MLP neurons of a small language model. Each row is named by its layer, matrix (up: input weights) and neuron, and shows model dimensions 202-329. Each number is 128 + 32 x the weight over its row's rms, rounded and kept within 0 to 255. Numbers have three digits each.
After each neuron's rows is what it responds to, as a language model described it from the Wikipedia text at the highest values.

L5.up2964:108136078145117177093088114112100160152051128094186158086107102205133158130110126148186141127058128115080101100121132074128112139163106104141112171104160139106182188112069180146087141102149101110062138130129154162132133096095120107171125109126162142083121119160164111109065149105131147168065075154088130185140107160122123158113146116092127090107106056135044137116100091090139188160165
Range and list connectors

L6.up1969:152180146190118143111157169120083066123074102140153139163159156133150122164118166102145111088156124200111131093141114115111166061155125154129108112063148101112139109096069116167150090117177094142132128156165139098132120152054090151212120133122172146110117146112079116132169117193157137149143167066149137171151143080208095110074137185099159110122127075154112124082104150088119118100121
Section-heading closing marks

L11.up1244:153144161114139156126097116188154151134113068121173127120123147097116150131085162103132086103148141123122102144109148144177080110178098127070116125132172140109163123143060147142138056100054110132133158149079096155113162120108199073152130057184110124154118175143098157106119176125139145136113126149124101127206064166135155151149187056147170107100200097112186112135188101191153135152124
Verb stems, name fragments

L5.up2559:121093161113066103135111146089112134115112114130085144052130145158093089119109153131122096074128191125137112110174112120142130132133118131150133146161184169173182099095049110161150123092099200133088086126186178082143200149145159086105051093151108044156076146108115103151167144141095078122128127112167104141110168139099160129064110073107130155116123160151144145146128174099126138122169
Heading closers, compound hyphens

L5.up954:131114114218156155222097115146101147077141158146110151082131141073153139067140118153158126099140112120088112130092130158133117121161089087141177169131176160121110119146098070175096098091120120104098174162157130133114128130170117109089126107118136088117153081131105137116116138159133133204186124123121131121158128077135111098135145084161107096196110164132140107116092187169131132110141
Partitive "of" after numbers

L11.up2604:150142144133113088119100115060165141113115108127106117144140128106141088049105079126075113141074170107076147075130126149166146108128144138196066128133132117133173104109134191103172139118155221167161187136191092074218145137166134172063171089117093169150110115099169180136151164120152112153054111102135098138083122170126131187046092110153122134173089125115154177116118145138126096180129
Proper-name pieces in lists and tables

L5.up255:085154173178206106114111128159127176060122133112136132137110145094124201116110102129179139104131125139117138091116101104132101063100112100138138151196129128110185171141106130126130082083149166158083096129074138085148124114166153135141121067177090143043107118090120169121120156111183089178118172156123116164169120191146165134123141095103143195158116173100124165133117139152136153127144
Main verb after subject

L6.up459:126186153140151171170126105069129108102092104106087152105121118156131061113160068138150130124205085140143119128108076100086174146092069121145118166154053175072146132119145082080122125102096148149136120152153147096129114106150125076147158122102106082202083115125137126127156069179135144058122100140141165131118141157084155094052143146159201168105105157113159203136110078177114134096130
Table row boundaries

L5.up2608:133093140041130103090120097058110108147132110136109125121158092166091139059126082128131131131131102190131151140144111069143156150156122166170173173110138138098139107172159101167169132224119080176176153142094159124152104129183134110148110112120123081062082081179194107146148110137089109094111172156086134098154157122131126108100134125165170206080169104078123153146126171139117137187128
Factual detail slots

L5.up1012:101111089174087092099109110106133090141131135186094090136116155130105098150058155118126061159070149150110112096143118148165148084079151126156142089137062053089157121161130112095176131139138110114110119119121136151164082187113108097145097121160116146124092139083166142204101196168218072088121128110141107178089130096095095111124124129135161125124070159116151119147138151121137109134179
Role nouns after copulas

L11.up2124:130152150119101171139103102063139140111098095095135116090148088148091146132052096076162071178056131112099093056109104111127119139067112124134160139187163169142084134172169135195150121098115102178117130178115140151106109129105145137106149118137103160096086107107152124140112103099097113134147094084140136104148102142094104139133086079130119115130130107130074100128079145167168153157132
Name pieces and determiners

L11.up190:199098068100123100088110136137108095092139150089092084124119142124112090122154186117114167150105119080160151149067112139088112049169162078119121161111171163112123120126157130140120188158109151155152111149162220134141146083136178112166152112099151065121165167118154140094143168131164151151120078118110071079121104148077144118068151146153109122160070151121098149156152139055132117090154
Given names in lists

L5.up2333:188166176175169145129127097106147182047089116129154101178141156086088138121096115108119068097171106086140120146140151057113148117138095140131096156140132106084130154167153161118088109107118138123096115055163180144062137112090118131127144114122137155118116094107104137175181126168081102095119103139131187158107146150106111135177114064154121110104153088088143210123141147063132151099142
Word starts and table numbers

L5.up456:081150143109159151162073122118135121114097139132146120182100191197073117132095132164135134153099117156141093153099171161115157141093059165151082115168106144067057113161124148107125127087080145104189112145070143117111079149123167177087084166088139097102131087115145114128106141032161138128069112097146138120148103164189144182093121150095156149094161125076120126114146162144157057083103
Family relation words

L11.up1399:075136163120169152086092099142159115137123158142117163190180156107114152111126125099096136105184118122152167083151117162116137144136127201119124119138134111089126114107123124150126081124157083154147198133101149089109109079102095029111113108152178127087115113084073099067090095131139105140129146148177155129184117125108071085115155064155148125133066140148163066170149139133156147144141
Table and list field boundaries

L11.up1486:161143174174133170116107092134105092131113183159111150151126143106097121165126146147165158096148084133112128139097136119087104153057058077128140104101173125081210158160086129097146124089170132044121157125131100151135090111114157116133147113114120133148082171043110099137133120054153198104140111126116197155122146188093131141124122059074184159154180159111160130138156152082176160164085
Start of multi-word names

L6.up706:120130069152159101119139079119113166089148117120114203072069053074160135127074125125157127135161107108131152128156163133139101140154142117132128140096095167125137125161167133149131115130109166133118110093088156099134142160155120105092165158140098119094098064106162122122117130151157149124236122100141152165160097069104147133133119120141097159151132095088071116148150111099153201115110
Spatial position nouns

L11.up2341:161125099145182122147119111130089142138187141143137181088106143110129110119158135139137127158118159131101138113115211094101106063142144132110126110099157118113122136121123121117153141188112110102086131051091154172133169126125120164126144123136120163157127154115112068120190071126177166127159123083159108146134101085129137117128169178099158110125146113148094164149098176084087101152123
Railway and road routes

L11.up1284:171145126140087161103154136120093134145088100156175133144143098118090118125107086081118135117128095142148039150115139187133127131105135110090071098151132127110118129169062197138111151127144143133169126096076120141174126110113105099068188109167155083153129116150161133170167121167077053152077121123083109094099148111122157097076062116112170141107070085146129123069092200144112090120059
Structured list and table rows

L5.up1719:135148164090107134140118119162099106146059117082106097164109179155107163067127128144159126137105091188172112173101136150147156115158095136098103117178165136085096110160134086099112122158134159037125138120120122176109134113138145145078127169077127146146131032137122074106173138096169054105117150095154144114109124161151084105111198148184111124130145154141078158134140134167092089122109
Personal first names

L6.up1929:097154059146137138083096182115182142146087084105135126122127180059082130099130152146100186152094135116107141102152128062068162179124141150113136093102083095081111079157192081172160136146155123162180081104119077096127155117100117182114117140112137103114171110085136120133113131150077166143116109116137088197159111106107151164057134108127225112201097182028142161156108184130153113187142
Word after indefinite article

L5.up250:125064126071150130078135150127079134147155100093151184151112039116151169103126118108139097143149131184122132130054141118119172088205137099120138131132076124134164121164069134142149190183178096141094129126063145130129127147130120123123106107083125156157091119161166121141107101078122130164173115124148157157127092105067120095161159051154092165082158100114065169116114082138122096079115
Route and location connectors

L6.up1463:111084103125107112165153149113177124157057138160104156066116166129078164146093157126129189133173124077076178102120149110109179156109146111138155146116125130094153173147147162199105143107113128203105074127134111125103112148163089124134195134161078141080157147115120151125131086127143167178195200094145148104156050124149179119098122148086130125123114143124131127130087084102162101125135
Numeric separators in tables

L6.up2927:149136072136041099076064112129112169147116131162222064062131117130166141124145110153094171137020189156184155144125113149134116124109148149135097163068134155102100143115155106151190155142101098175125095121148095080117111151099142142089141075152106165126101149129174156185134155088120137105138134134071134160133160160178146104133147108144109120134117124168110158064147112095164179096098
Table cell separators

L5.up516:120142133158186104179158126138119117119177155148125137136135141116102188147138119126094125088087128157160171130182162113061129111107158082139124155074161097046124160136075145059109107123109154136153124129133149172156106125109110123168123129127167096111170142112087118141160161152131107191119126083095121124055181139139152115165120148148128061129098116126094149182142149132098168087056
Table cells and contrastive clause starts

L11.up485:123118099148104102139148144050108097104123125141100224102119095141156101117080170109176105121097185068152070132097082112177140096165106120085167144141066169110120127217104083091134152141115129102102162129142155093054112138146127095094157135138206166151148083144158139076074112114204067061122138122166112093098153117124119115104167135165154147065138178178162154099153145177162162146159
Role or distinction predicate

L11.up2448:148150125156133153105184136122108177149087220145141081119138125096098114148127083110101117135106095127091049161177082114149060101154179114092173147138082105147094154132142069124129090205124114137119083147094144130125116112127112123151158173147096081138073167088162126130108162114129130116107131144075122097123096117144142187138104121086132127091131158064116141104142085087083168134091
Field and heading end markers

L6.up1968:142121152110087109121182133124096127073119089109094133142192123176091141185195175170179155105103133148140110137149170126122106109074132185164135161148156177168123104154137116120103132081173125117097121138182109140142127126114140166156155073068147085082080155155166057117147163122151089133185097102179149104109123140052100144164143131095086141084098095083159175122100123117156155197186
Table cell values

L6.up2792:120143180130124039188084140189177172069128104169101095067159157110160094151106158071129097068148103149101122114098161134075195070130122110135142164123069180072101166119156165207133107116147117095105162151166185143165129063140151131162153111140141137151175089164136174120088153101114127170103125102109058094159136128154127150142086104167161131116158158110118166129128123146113117189131
Main verb after subject

L11.up1120:088091066136109157126117159082160101183137120163177095117136104141147163103150080115101107122110153146161156125079090154131070201106158108171155142133155145057092185129120105201079163109176133120081147124129171124093210175117160150096106125148088110150115156141103134154110140168103138104127111130160163169087176142107126135162124133129101136046133149158096119104122088115186143156104
Wikipedia table cells

L6.up218:164126160127152174125121137121107133125081161119133137103168099113087137124163128149085115150125134102159139142047132218128139148136065153126064114159166158130145113140091149172141125101169126174099100139139244169134115131155152104109145074123142144133064148216126149146169156115102138100134115205141153118096158146192138157107112159102148106124144137100105093102149135034115136154139
Proper name starts

L6.up1774:164147160136143107159134139130114086155063129127096140131100136153138070090124136146144138168095113105143129161077230138133179169104114171073192109193105097140140128197061102141141105084051129091090122079105100096166096128172122189109128110166133132131120092144107122119148068048103146127136154103124134112165085103110114119114100145225154149131157157049135132159063163106110139198170
United States continuation

L11.up417:146169199140129128152091132153116181119179138186069119110116140178119173109115094151098147122169118155130120123125107171063142171113132160091185174117141203171132116157119121114124103182102126083149101144132140070124147118111096112118108161119139098148186132131150158123158128091092184124167148168112156137153104089176126098158109208089125103133156124101044175149119092142162080079107
Table cell numbers